Weights of a small GPT-style language model, trained from scratch on English Wikipedia: MLP 2048 GeGLU.
MLP neurons of a small language model. Each row is named by its layer, matrix (gate and up: input weights; down: output weights) and neuron, and shows model dimensions 624-751. Each number is 200 + 40 x the weight over its row's rms, rounded and kept within 0 to 999. A neuron's up and down rows have the sign that makes its largest values positive.
Before each neuron's rows, "raises" lists the tokens whose logits its output raises most directly, leaving later layers aside.

raises: " This", " Other", " However", " The", " There"
L3.gate1256,178,208,254,170,218,167,193,217,238,172,217,220,182,180,162,174,233,165,238,210,241,174,174,238,212,190,256,203,219,165,239,152,156,211,224,266,192,138,220,244,100,188,181,280,158,216,194,252,171,231,220,235,201,255,79,201,223,172,176,105,195,191,180,142,196,199,190,206,143,201,210,230,144,184,110,238,98,170,182,213,248,218,214,129,294,149,218,165,167,208,206,218,202,211,168,246,192,197,241,231,260,180,190,225,225,209,137,236,191,241,231,225,164,219,192,180,162,148,220,183,330,233,205,212,215,125,281,203
L3.up1256,151,245,229,234,234,258,201,138,195,162,219,162,209,147,194,229,123,132,198,119,163,220,164,238,174,200,268,250,247,219,218,181,215,191,183,208,185,141,213,195,93,226,125,196,193,221,228,243,173,189,172,212,232,246,108,188,153,297,202,192,156,189,203,195,219,223,191,141,146,207,238,167,248,143,279,208,179,214,150,132,264,211,243,215,242,139,147,198,144,139,177,218,142,165,171,199,260,210,126,196,212,228,228,252,259,182,189,180,209,223,216,202,260,207,231,205,205,149,171,151,280,179,221,213,220,186,201,197
L3.down1256,202,229,235,231,190,284,201,178,201,175,215,217,158,190,270,199,149,135,208,178,157,188,203,207,174,229,244,235,227,162,202,162,226,221,185,211,207,260,187,247,214,204,188,195,261,180,220,215,162,150,222,217,205,186,233,217,170,195,229,260,170,186,233,227,212,164,278,99,180,177,239,226,244,194,219,213,206,202,231,162,208,230,219,191,207,246,153,238,202,178,238,257,122,142,250,205,231,217,233,252,167,137,251,178,246,235,190,164,204,227,242,189,238,193,235,176,194,160,180,261,201,167,239,177,205,211,187,167

raises: " been", " have", " believe", " make", " give"
L6.gate615,178,152,189,179,164,155,134,241,211,203,248,263,175,231,171,250,175,196,326,269,100,235,234,109,151,250,230,181,234,169,195,176,215,247,213,260,150,179,193,172,187,160,175,121,130,207,110,216,205,169,242,211,273,190,225,162,200,220,192,168,178,224,302,206,171,242,185,224,174,134,170,136,145,217,265,214,233,168,182,241,303,232,219,185,235,251,174,146,101,198,196,234,185,231,91,255,201,217,176,237,179,246,273,208,169,199,245,182,209,170,217,170,208,227,233,199,147,113,138,235,168,223,217,224,213,245,177,219
L6.up615,136,185,184,234,130,224,172,229,167,170,248,225,172,158,202,194,143,199,240,233,281,246,198,205,134,187,201,150,243,198,207,264,220,212,210,281,187,150,230,213,232,145,204,109,246,155,117,207,195,199,186,224,159,160,182,183,268,219,189,138,177,244,266,147,163,220,201,236,249,123,150,165,190,231,200,232,212,190,198,197,294,234,231,197,200,141,177,235,114,227,214,218,248,218,175,177,200,150,186,264,224,226,154,153,185,159,242,216,210,204,249,187,179,248,191,272,149,195,164,207,147,200,240,218,252,114,180,206
L6.down615,203,214,184,193,157,272,242,209,220,161,209,179,203,182,218,223,244,146,275,206,214,168,199,164,169,170,191,155,180,190,294,236,200,212,183,266,247,195,173,218,194,216,236,254,221,218,146,282,197,248,170,128,232,226,211,230,147,194,224,177,121,228,230,211,203,183,215,143,219,182,212,180,175,192,236,213,219,181,202,162,150,176,175,164,180,181,137,213,221,170,183,150,251,177,91,198,208,178,178,157,190,253,163,201,233,191,238,193,207,237,200,219,203,246,208,278,193,188,238,196,174,252,213,205,188,241,214,202

raises: "ers were", "es are", "s are", " begins", " falls"
L6.gate1151,172,158,159,180,226,168,193,185,232,203,156,223,181,208,194,204,210,314,150,241,240,240,158,237,239,229,186,184,147,180,227,124,206,190,238,218,176,224,242,194,142,196,205,168,127,235,144,251,257,196,250,207,223,186,239,153,294,185,181,158,265,145,214,198,185,243,200,251,183,140,170,176,115,251,156,152,202,200,134,252,185,109,203,132,226,194,229,192,193,186,159,152,194,183,250,186,142,195,174,257,219,179,150,247,206,179,188,235,199,183,179,248,260,157,127,239,218,242,252,236,200,235,151,182,172,123,225,143
L6.up1151,178,160,243,164,168,150,286,244,237,188,167,231,177,191,200,226,230,247,184,233,169,221,188,248,161,184,173,203,239,211,169,108,127,165,201,132,199,230,160,216,191,150,106,170,201,178,209,205,265,207,195,199,196,170,183,205,193,248,199,191,284,165,173,235,180,267,157,167,139,166,174,225,190,163,148,193,255,160,89,206,228,214,222,157,150,231,174,174,180,199,225,147,247,223,191,160,212,263,218,202,225,142,218,220,297,157,190,192,190,161,213,147,232,258,137,196,199,166,215,221,231,226,185,224,162,183,260,168
L6.down1151,122,268,192,278,204,225,164,213,129,123,184,211,155,170,200,199,182,123,229,231,266,179,168,91,177,157,211,236,148,187,176,275,205,165,173,201,238,223,245,197,277,239,166,167,227,184,251,142,135,221,208,221,171,217,200,203,158,169,225,270,164,278,189,190,198,134,250,118,183,219,192,148,247,183,218,245,185,166,239,125,225,231,207,241,194,203,189,215,252,175,194,157,215,254,171,241,203,197,213,180,207,236,145,222,215,286,161,229,204,227,196,172,110,157,211,146,209,188,113,203,174,170,223,241,243,217,136,215

raises: " time.", " day.", " country.", " period.", " late "
L3.gate1613,244,169,197,265,207,179,224,204,196,133,261,201,225,224,237,253,185,162,149,166,219,202,144,182,220,152,258,259,196,193,193,230,234,204,267,212,213,183,214,244,122,162,166,199,198,222,159,210,239,254,145,168,222,273,210,187,108,180,229,127,216,157,176,224,185,160,194,211,136,134,245,203,273,263,218,117,165,157,186,291,228,211,131,145,240,151,281,198,189,189,148,187,205,215,145,186,152,225,142,295,188,138,202,176,218,125,235,214,200,142,205,198,224,163,215,116,222,257,170,148,209,201,144,185,228,137,205,178
L3.up1613,176,197,146,232,275,227,95,179,148,224,212,195,225,130,154,223,266,138,218,220,200,285,256,137,226,190,214,176,179,226,162,132,205,152,170,198,200,130,184,260,193,263,137,189,162,187,203,267,219,198,102,190,239,210,127,227,202,210,223,147,162,146,277,152,191,215,229,182,112,136,202,210,178,121,219,174,173,236,272,141,221,225,207,201,185,217,190,157,224,232,212,228,206,257,152,173,256,218,182,263,263,197,187,224,190,165,213,197,184,183,167,128,197,191,254,125,208,226,155,206,282,190,234,133,157,205,247,226
L3.down1613,168,177,141,188,196,173,192,167,152,235,213,249,194,200,249,223,154,248,193,223,172,212,163,258,207,199,178,208,174,157,187,182,167,255,221,197,162,192,115,166,214,253,163,193,197,205,164,203,243,219,299,190,169,218,205,205,234,203,256,189,247,163,170,200,188,248,206,229,155,189,294,220,223,184,224,159,198,192,179,218,211,164,197,174,227,221,199,200,181,151,196,197,300,255,204,192,266,225,141,223,203,125,188,210,213,168,224,247,180,163,196,178,193,138,254,191,249,179,206,243,192,204,265,199,148,207,190,198

raises: "stad", "sen", "sson", "stein", "ss"
L3.gate283,210,214,203,137,200,252,169,139,158,217,223,312,167,206,204,141,222,172,206,252,166,209,207,193,290,132,301,227,184,176,153,300,219,163,221,268,263,164,191,188,142,78,219,234,183,173,163,248,185,188,149,228,211,251,70,184,171,228,219,190,223,128,238,245,190,196,194,234,214,172,89,195,216,190,212,293,179,187,139,164,189,250,233,251,225,217,234,212,225,237,213,141,160,181,150,212,213,216,142,195,219,190,189,168,215,178,181,207,126,180,223,214,235,186,233,266,122,182,192,220,273,129,188,223,258,234,235,235
L3.up283,234,203,222,159,240,185,159,233,182,230,227,235,204,156,198,152,194,154,241,248,186,244,223,152,204,130,189,185,177,219,170,296,210,168,219,179,234,182,211,180,167,176,157,236,153,163,221,189,171,209,127,131,269,217,131,277,185,272,210,211,198,240,195,248,178,228,155,215,166,185,178,206,156,177,238,193,202,136,179,181,155,281,153,150,196,256,261,174,219,202,258,202,178,277,144,193,202,206,185,225,202,206,201,224,293,179,188,188,106,194,185,186,167,193,164,140,156,170,180,204,223,247,224,205,299,187,238,240
L3.down283,248,260,117,154,177,279,213,205,170,205,149,309,253,238,160,190,196,142,160,272,170,195,220,190,217,155,183,228,185,168,241,200,214,101,176,295,235,203,224,174,255,187,231,238,184,220,193,152,212,223,124,186,195,242,186,186,178,228,199,195,197,150,262,216,251,147,187,241,220,166,160,193,199,190,231,234,200,194,112,232,198,321,245,146,263,187,208,276,266,142,298,193,146,202,206,194,179,214,231,230,223,162,108,240,236,134,203,175,147,160,157,284,159,139,171,214,177,249,173,217,192,191,192,234,264,188,176,180

raises: " This", " While", " However", " The following", " Another"
L3.gate1603,224,190,234,217,100,216,218,246,206,148,248,236,254,188,190,170,168,204,197,186,200,233,226,221,191,237,256,190,151,212,160,175,217,184,226,218,209,236,183,203,189,185,172,185,170,212,192,252,228,235,149,193,223,232,204,206,127,186,189,130,249,169,215,242,207,241,246,224,209,160,232,152,128,241,178,150,149,194,236,212,214,207,145,170,211,131,228,179,223,192,181,211,172,201,162,191,185,210,129,238,229,168,202,222,199,211,233,245,199,247,268,215,225,198,169,243,215,259,272,253,255,191,186,221,204,160,143,234
L3.up1603,204,189,243,164,131,207,127,225,261,180,216,98,294,185,200,234,154,221,268,145,165,252,231,192,184,231,208,225,255,173,259,173,246,202,148,209,128,265,160,224,125,232,270,165,250,184,207,176,168,163,300,218,249,211,191,105,202,258,163,183,138,249,219,152,201,221,160,131,227,218,160,272,186,156,239,216,226,250,237,175,231,267,213,238,188,200,153,173,223,192,96,174,134,194,175,280,204,252,205,179,326,222,194,121,228,188,239,152,141,196,242,254,289,213,199,201,158,73,168,218,203,214,216,149,237,157,189,265
L3.down1603,173,143,242,138,233,214,150,184,183,157,180,245,230,204,216,203,204,218,262,176,182,199,178,280,246,270,230,169,252,197,204,165,186,254,162,275,190,223,218,236,162,189,154,194,177,193,281,209,145,173,282,181,278,191,229,192,219,142,215,196,205,193,284,171,196,234,236,112,225,268,235,237,230,220,203,153,207,238,207,166,241,245,263,211,176,225,200,241,178,226,197,232,121,136,140,190,153,225,204,140,175,176,202,167,235,197,163,195,163,202,205,247,252,200,252,96,204,165,126,239,202,188,252,195,236,149,180,189

raises: "ategory", "rowd", "ov", "oin", "ounter"
L3.gate1013,200,200,182,239,175,250,181,191,240,268,208,237,251,264,228,158,158,241,203,181,161,186,212,268,169,185,225,205,183,140,208,198,160,264,189,248,158,226,143,139,180,225,234,204,166,137,243,270,158,182,194,251,208,175,144,183,212,173,215,173,196,272,155,258,191,202,225,281,221,119,185,165,221,254,204,158,176,164,180,180,214,218,79,183,168,114,168,183,269,227,160,234,185,152,252,261,126,145,256,198,178,221,201,172,198,199,205,187,142,194,216,305,277,216,242,242,233,156,130,333,206,199,219,184,217,171,144,178
L3.up1013,167,177,214,234,192,98,170,217,259,202,109,257,180,191,217,209,142,263,157,213,186,156,135,129,120,138,165,274,170,145,79,159,248,217,215,233,252,206,213,163,228,204,206,144,245,203,159,306,202,226,214,200,207,191,175,225,156,186,141,156,211,212,175,232,156,191,134,264,191,225,214,201,121,275,195,144,195,176,139,158,199,186,210,221,182,267,189,193,211,274,204,282,150,210,212,174,219,190,217,140,97,252,198,191,207,218,203,231,178,213,190,217,210,175,207,258,199,235,258,187,205,133,154,218,253,221,191,243
L3.down1013,130,205,190,247,224,231,162,220,223,233,144,272,288,212,117,204,158,223,164,174,239,111,152,218,128,208,165,184,232,148,198,220,256,228,237,198,252,233,165,150,122,165,160,177,221,156,156,263,209,170,205,253,225,203,182,258,137,128,234,228,200,161,77,270,184,189,238,188,215,174,167,184,175,195,171,187,197,220,213,239,195,165,196,226,190,204,174,181,211,254,182,199,201,198,220,192,178,129,215,241,191,266,138,121,214,223,271,244,163,194,201,229,223,250,203,225,223,169,199,269,214,192,195,195,321,217,207,200

raises: " Book", " Journal", " Vol.", " Press", " Publ"
L6.gate1216,185,297,112,206,160,223,94,168,231,217,241,165,257,182,207,191,172,176,185,201,207,151,258,209,276,181,202,185,206,237,205,222,216,214,150,295,157,134,303,209,220,207,155,250,213,168,203,217,263,201,220,259,177,245,182,168,247,214,262,228,296,192,215,120,193,220,233,147,175,167,180,251,167,247,230,213,177,150,214,223,177,149,169,215,226,161,111,230,286,171,184,148,123,238,191,168,172,232,211,194,245,214,165,195,194,98,172,190,256,182,223,143,138,212,200,141,192,216,189,303,196,187,276,169,202,220,196,163
L6.up1216,178,214,202,175,227,225,200,151,190,78,220,189,178,195,203,206,152,228,174,187,170,229,214,129,182,228,165,208,175,226,191,196,241,123,204,175,291,143,159,232,188,280,217,175,192,216,165,224,244,225,190,172,191,180,196,214,161,222,231,216,268,199,196,228,164,209,233,194,219,133,196,229,201,164,237,179,192,156,179,235,171,207,182,245,208,210,199,190,201,195,218,156,146,240,246,156,177,176,161,241,201,250,181,206,190,165,240,287,241,242,195,192,244,192,222,211,273,244,153,239,201,203,265,199,206,171,165,169
L6.down1216,185,243,232,183,169,224,191,185,206,217,191,164,199,229,132,215,200,153,175,215,192,203,193,180,151,237,171,221,152,237,172,136,220,270,231,308,178,143,236,173,225,243,298,158,160,279,211,198,163,171,205,208,201,224,180,199,281,153,202,187,131,173,167,242,254,188,166,212,203,198,175,181,228,235,233,288,220,216,252,189,204,178,193,258,238,228,165,153,185,144,164,231,192,205,221,163,173,247,127,174,259,200,186,132,143,208,203,126,228,252,205,354,189,294,180,265,152,191,223,191,212,178,117,243,140,156,152,220

raises: "025", "020", "016", "014", "024"
L6.gate564,259,218,213,240,271,204,182,202,240,139,209,123,217,270,258,223,183,191,227,193,227,202,178,119,268,252,200,222,171,179,253,180,253,248,246,195,206,196,235,267,206,271,175,192,142,243,190,144,246,190,201,162,116,147,154,219,206,194,195,212,242,188,250,203,148,212,177,171,183,190,191,204,169,238,250,181,177,148,187,213,255,217,263,136,227,163,163,188,211,227,247,182,123,143,258,208,196,243,205,201,262,254,189,209,164,192,246,226,257,146,219,211,211,224,179,202,299,227,150,263,210,193,215,221,239,251,215,283
L6.up564,226,260,211,201,239,184,171,194,213,180,236,176,223,207,175,215,176,204,183,182,184,139,226,261,193,209,220,211,195,162,159,258,217,212,204,198,199,171,276,189,165,241,171,147,181,162,272,217,211,274,185,289,140,180,201,197,212,195,211,131,299,237,191,213,203,157,189,208,136,145,209,136,168,179,256,249,163,149,164,113,170,296,129,187,179,198,197,274,241,207,170,207,186,235,223,269,142,229,125,217,173,159,200,159,217,163,188,152,189,197,162,203,251,221,203,156,104,265,202,193,143,170,183,181,211,226,202,190
L6.down564,200,187,188,175,203,190,208,295,184,211,216,184,253,203,279,111,193,149,276,184,252,198,161,240,230,242,171,242,210,103,199,125,189,217,210,175,188,195,235,174,164,240,200,205,115,244,218,238,167,219,193,151,240,209,222,220,144,191,254,248,207,173,196,186,172,237,163,188,232,169,224,230,134,253,208,174,281,221,258,216,280,206,238,164,189,175,250,183,210,247,221,192,143,266,201,224,220,164,216,149,267,184,176,212,177,253,242,168,220,177,236,241,139,228,232,212,242,252,234,209,124,206,184,195,183,215,255,184

raises: "ing", "ing at", "ing.", "ing with", "ing "
L3.gate1170,203,176,186,203,195,185,237,199,203,165,179,204,209,234,170,235,234,244,277,179,143,195,211,148,251,264,210,206,214,221,186,159,284,240,209,158,113,119,234,186,274,271,239,181,208,225,189,134,212,205,228,206,218,223,180,176,140,104,235,168,193,248,124,260,174,126,207,216,248,155,195,208,156,213,181,305,212,231,231,218,130,317,173,243,197,217,236,126,211,240,181,161,229,143,228,299,190,223,247,213,174,168,156,203,226,297,178,315,146,229,195,183,244,239,192,175,239,199,204,180,175,235,267,223,207,188,204,238
L3.up1170,212,218,207,192,189,203,125,189,242,209,191,164,147,153,239,184,220,239,207,252,239,198,194,201,153,113,196,230,171,169,212,228,152,174,205,175,199,110,213,192,153,154,183,238,275,194,156,245,281,218,176,197,235,145,178,174,156,258,133,228,204,203,204,225,210,268,182,249,183,223,177,228,196,206,185,179,229,181,206,180,239,146,170,296,238,172,213,216,224,219,157,159,93,264,235,237,176,198,160,173,171,302,214,217,151,175,195,195,210,194,214,216,242,200,146,161,151,211,247,233,210,221,175,256,193,126,184,179
L3.down1170,193,199,283,154,208,221,175,169,227,233,172,168,223,203,192,202,246,152,327,156,133,162,241,177,220,208,220,149,245,214,186,163,169,241,228,207,139,184,214,175,244,239,198,189,253,196,240,166,251,207,143,202,181,194,268,171,191,126,208,142,170,187,133,219,211,228,257,215,254,184,238,160,190,206,244,250,262,210,216,163,194,345,162,201,194,167,231,184,205,206,107,139,197,131,199,292,164,196,213,247,177,174,194,190,182,279,225,267,146,226,182,123,249,228,162,209,190,242,213,181,189,150,280,173,183,157,154,178

raises: "rowd", "ounts", "itizens", "ounter", "old"
L3.gate317,241,267,187,229,201,282,196,173,155,228,142,158,179,145,164,159,160,230,215,200,246,193,208,189,252,167,246,223,170,149,223,219,257,222,179,139,201,177,195,228,204,122,226,214,228,226,155,280,177,183,187,184,285,213,237,148,150,146,200,154,228,227,187,205,232,151,209,226,147,128,119,155,189,186,154,232,215,141,118,204,329,219,197,140,212,123,158,140,173,273,185,279,215,216,227,181,234,176,187,241,200,229,172,130,168,148,215,296,183,280,188,188,249,245,208,188,172,127,164,212,247,178,227,187,233,222,210,190
L3.up317,204,301,157,242,281,173,219,151,190,190,175,198,218,182,170,251,161,183,138,182,175,140,190,153,158,184,214,238,144,152,214,174,250,243,165,161,235,247,188,197,143,154,194,209,132,61,173,252,209,184,244,220,242,258,208,215,209,153,175,158,259,175,197,255,158,169,206,260,232,174,207,238,152,252,141,161,184,159,119,167,212,209,270,188,220,189,174,126,145,207,274,223,204,241,151,131,252,185,169,194,229,243,192,143,203,210,191,283,197,242,239,149,224,208,200,252,141,195,183,258,191,212,224,227,253,254,170,131
L3.down317,180,237,200,191,226,230,171,251,221,236,201,211,270,227,127,219,185,202,145,244,218,178,213,210,219,190,211,182,204,192,214,273,244,267,234,148,210,186,217,175,182,165,207,170,146,168,219,285,196,176,216,272,171,179,159,236,178,126,221,237,281,178,120,254,169,177,227,203,231,181,217,188,170,202,184,157,219,227,226,257,215,189,260,181,239,180,192,161,191,213,205,202,179,166,259,219,223,170,202,278,180,256,155,196,221,191,278,149,188,181,195,209,227,214,209,197,245,138,210,226,217,191,233,232,306,253,151,197

raises: "am", "ami", "aly", "mar", "| Year"
L6.gate206,157,132,156,190,162,222,175,183,191,243,215,185,189,154,210,116,264,162,227,170,210,244,191,179,212,163,212,156,185,147,169,229,227,256,217,276,155,211,256,230,143,181,219,228,232,226,177,290,120,213,201,154,160,168,213,149,145,276,168,168,194,265,255,205,214,136,251,196,188,178,143,158,238,174,191,220,156,220,145,231,207,205,251,206,166,210,250,192,173,220,147,193,199,165,201,179,205,268,212,145,179,175,233,167,195,226,204,176,232,226,227,244,178,254,165,135,134,220,203,200,204,245,187,245,155,205,310,245
L6.up206,173,166,172,192,183,206,221,213,212,149,195,177,216,114,227,241,214,114,191,212,175,195,171,152,202,157,167,233,190,185,168,205,143,167,186,238,228,280,208,250,212,213,163,252,178,159,146,275,174,175,182,174,210,157,142,190,264,243,173,156,211,270,180,210,153,122,224,175,183,167,211,152,244,145,200,170,205,240,117,247,198,194,191,239,134,199,268,194,154,251,147,177,153,207,140,231,211,222,135,227,188,146,199,228,251,277,225,156,193,193,188,236,154,198,141,168,122,250,196,199,225,237,254,193,153,186,265,248
L6.down206,83,163,211,185,181,207,240,205,274,138,224,244,223,249,169,160,169,150,160,210,167,203,170,267,179,128,232,214,178,187,247,240,115,239,260,291,234,216,221,170,180,166,220,237,119,211,155,150,155,114,110,220,183,190,201,205,218,210,233,188,184,199,249,287,204,253,243,198,236,221,155,136,205,178,173,269,226,151,245,246,240,252,145,186,128,194,233,132,190,174,161,199,205,220,244,243,204,249,174,202,208,238,240,226,222,216,273,138,193,203,171,142,222,128,220,234,234,248,173,198,149,213,230,169,223,143,233,169

raises: "ross", "ourse", "urrent", "ivil", "ategory"
L3.gate302,111,183,192,260,233,221,133,170,247,289,238,173,213,208,151,117,193,198,270,224,222,193,251,224,220,190,247,213,136,160,148,259,219,192,204,316,206,229,181,127,205,128,215,290,151,206,209,248,178,147,171,176,256,280,167,185,185,93,120,107,217,194,179,194,193,213,253,198,229,164,197,236,187,216,141,154,145,127,203,260,269,189,210,146,247,127,231,192,253,259,233,302,182,250,169,211,167,103,167,222,243,205,167,196,219,197,167,242,229,235,198,270,209,221,238,177,193,157,184,230,209,186,190,159,230,169,177,199
L3.up302,236,141,254,255,240,201,179,181,203,210,213,178,193,165,240,246,227,223,223,252,210,234,153,186,238,154,242,239,221,219,150,207,169,206,209,165,175,135,100,213,176,190,243,180,157,178,129,164,158,209,134,269,327,161,171,212,208,180,102,192,216,265,97,225,214,249,206,188,201,151,209,222,195,253,102,214,198,141,228,197,239,204,211,122,222,110,249,231,222,274,187,220,202,211,213,207,189,187,217,206,156,233,225,149,173,186,224,191,161,245,194,208,229,249,167,220,211,204,252,198,172,198,274,193,169,228,181,217
L3.down302,208,187,183,220,217,201,141,238,191,208,162,276,272,164,132,175,173,188,242,191,189,211,241,239,169,181,180,177,216,167,245,247,228,182,236,171,283,195,139,179,231,172,243,179,231,203,160,247,176,177,204,214,196,210,144,231,157,70,213,189,262,187,71,249,225,204,203,176,235,157,179,189,169,214,130,182,183,203,221,200,231,231,262,174,216,166,190,197,207,221,165,218,179,200,215,126,145,118,207,228,252,205,160,153,228,231,243,227,166,190,231,250,254,265,215,237,271,185,185,261,179,153,212,209,289,224,222,177

raises: "ated", "ities", "ated by", "ors", "ating the"
L6.gate532,122,174,207,183,208,176,173,236,175,190,246,168,151,244,245,243,229,235,245,210,178,209,212,141,155,196,219,213,125,198,215,212,291,204,124,225,202,190,232,235,266,188,190,85,183,194,245,186,249,225,197,194,186,185,171,204,210,246,230,187,218,180,219,178,202,155,164,94,185,232,161,176,222,183,196,194,119,333,160,216,223,272,165,175,190,240,222,160,258,230,203,210,203,197,212,237,183,173,229,357,138,220,189,119,221,199,282,197,199,118,178,192,155,228,217,186,188,151,213,215,186,236,162,156,237,230,138,154
L6.up532,256,236,197,201,178,202,190,216,154,171,244,194,237,186,175,196,247,187,216,215,283,186,156,180,220,226,236,243,168,201,223,176,212,174,221,140,272,226,142,258,184,187,209,143,206,219,144,121,236,228,145,174,219,306,156,189,199,182,249,257,175,178,150,172,185,186,221,177,235,160,225,199,209,176,149,163,218,257,211,169,230,117,176,252,233,174,175,191,247,210,248,206,161,170,225,171,117,160,231,233,171,141,152,170,197,212,216,160,194,235,228,307,158,157,168,164,208,177,191,242,194,269,170,150,191,231,128,184
L6.down532,190,143,187,205,246,189,229,226,133,197,237,289,238,152,196,224,203,190,200,267,222,168,244,250,223,161,133,183,279,217,194,146,142,190,188,244,113,233,344,187,183,244,228,168,192,151,225,76,223,94,147,221,208,231,177,270,223,224,151,129,211,123,297,182,177,227,129,212,222,143,194,213,249,205,174,214,146,228,198,189,199,130,171,171,225,287,216,207,283,240,239,300,224,208,214,195,226,173,242,145,127,197,210,101,145,198,227,161,128,201,138,195,180,180,203,153,132,129,206,172,144,234,213,199,206,117,196,165

raises: "===R", "===A", "====", "===M", "===W"
L3.gate1222,188,186,173,185,251,122,230,182,143,234,203,227,187,174,258,163,230,213,261,169,144,279,210,229,184,190,227,221,214,215,206,219,234,262,221,336,165,184,212,182,196,238,234,193,177,233,183,268,139,186,140,230,207,224,200,126,217,166,201,198,217,256,215,210,161,197,200,181,262,242,153,187,218,198,207,230,92,194,193,214,204,193,186,217,239,190,218,217,237,147,264,223,139,192,198,284,138,196,240,159,235,202,223,179,207,198,225,159,178,213,220,220,291,232,284,183,210,200,166,228,258,242,244,165,232,211,233,264
L3.up1222,218,276,207,154,228,223,197,212,195,187,234,156,224,182,228,203,173,180,240,144,165,247,171,131,155,191,159,164,217,203,278,244,216,194,196,218,245,260,212,171,241,248,214,186,194,197,198,263,182,162,187,258,209,158,259,166,171,249,213,229,174,181,254,159,193,160,289,75,204,231,188,178,169,179,225,176,149,218,200,236,164,130,202,154,209,156,61,186,252,226,253,269,134,103,133,207,236,302,128,306,228,107,196,240,162,286,241,156,225,177,192,193,224,214,187,244,237,193,196,205,198,177,260,185,256,139,226,268
L3.down1222,170,206,202,215,182,243,237,188,150,229,226,144,221,242,203,223,163,152,250,197,212,184,206,213,212,183,181,293,278,212,304,216,200,127,216,222,193,232,181,164,236,192,209,185,133,212,225,202,127,244,191,214,158,209,182,198,169,211,181,275,232,124,207,173,223,177,211,87,237,120,267,174,181,184,183,179,170,197,180,210,161,170,254,176,130,147,89,216,245,224,183,164,168,162,189,168,273,266,163,244,229,169,223,215,182,255,238,203,176,204,212,179,216,282,211,237,178,283,162,272,257,111,213,159,234,187,180,235

raises: "ing at", "ing her", "ing the", "ing on", "ing"
L6.gate1914,224,212,174,238,161,195,185,226,206,197,249,229,174,172,248,184,245,157,211,134,226,242,214,140,124,221,198,173,163,171,178,248,171,228,144,200,148,178,325,190,233,236,180,141,235,173,161,211,115,206,267,211,128,264,215,137,186,254,199,183,161,208,285,171,205,195,153,221,230,223,231,230,172,234,192,190,250,104,177,203,101,237,217,213,253,231,166,239,123,218,203,201,204,244,189,181,145,243,250,243,212,223,239,244,150,200,198,179,210,230,164,235,257,241,264,212,238,127,158,200,169,219,144,228,267,196,248,208
L6.up1914,216,289,254,278,206,215,235,285,174,153,186,213,146,260,215,188,123,205,206,210,250,199,152,284,191,218,205,179,176,256,230,228,224,108,240,141,162,205,189,181,163,254,244,280,196,169,231,178,232,217,206,146,181,174,207,264,193,175,242,205,246,235,231,198,182,201,161,206,231,214,220,191,188,148,157,222,224,196,131,216,202,185,138,185,172,159,145,223,229,249,149,212,132,246,193,222,245,193,212,181,190,213,149,231,223,197,272,180,149,173,274,175,165,198,202,185,181,209,242,270,204,206,243,198,213,171,227,240
L6.down1914,250,229,145,207,183,172,175,222,188,175,219,170,182,242,204,176,208,215,116,195,152,181,252,141,172,169,184,250,215,159,134,233,253,249,192,301,145,211,191,153,209,213,169,129,236,127,229,144,138,230,256,199,274,153,228,179,257,164,120,186,174,281,171,206,235,202,187,139,153,192,190,184,232,175,212,239,195,233,243,172,263,240,200,213,172,222,182,173,135,266,178,191,177,150,249,267,177,206,160,165,186,241,140,134,152,240,269,197,242,249,234,150,252,193,203,262,227,201,226,211,190,189,173,219,176,168,193,161

raises: "xt", "vent", "ight", "lect", "arly"
L3.gate279,131,221,175,215,136,168,153,161,161,296,244,179,157,157,223,190,248,166,214,172,183,216,234,168,172,198,244,186,230,225,152,180,163,206,220,193,235,178,156,262,172,209,129,229,153,178,222,188,188,248,170,192,128,185,222,152,202,187,177,111,177,242,294,188,163,238,211,160,179,157,170,187,150,192,187,206,223,171,196,180,168,227,203,182,215,193,181,235,268,179,216,230,92,177,204,178,164,230,243,220,281,158,209,192,172,96,208,233,192,187,194,249,138,188,237,195,237,171,184,201,242,112,225,201,169,173,135,241
L3.up279,162,227,162,163,198,152,116,226,176,204,229,168,213,172,199,199,285,171,177,190,224,174,198,121,224,189,217,151,249,207,169,208,159,152,229,199,198,156,203,234,238,194,158,223,200,174,265,150,181,303,236,201,171,161,227,203,202,226,200,198,215,160,236,242,134,243,236,200,192,231,222,208,128,219,214,202,223,201,233,157,185,211,223,217,224,221,178,207,244,122,259,212,112,248,233,222,197,257,232,184,265,158,183,195,165,156,165,203,194,291,174,269,126,143,215,235,264,178,195,217,211,181,226,218,155,116,137,198
L3.down279,204,292,103,206,223,142,211,170,179,182,196,173,144,177,205,194,289,133,152,208,253,190,224,202,251,191,209,230,245,221,133,176,87,164,187,181,254,180,169,211,221,204,135,224,202,173,226,241,189,244,216,207,147,186,191,155,158,181,209,226,235,165,211,284,166,279,222,179,187,219,219,211,199,219,238,171,242,258,263,217,129,239,188,227,225,154,133,218,217,155,215,214,160,214,258,243,151,192,205,196,231,132,173,240,229,143,177,256,180,245,204,269,166,143,268,248,311,136,201,185,219,251,254,193,206,184,162,191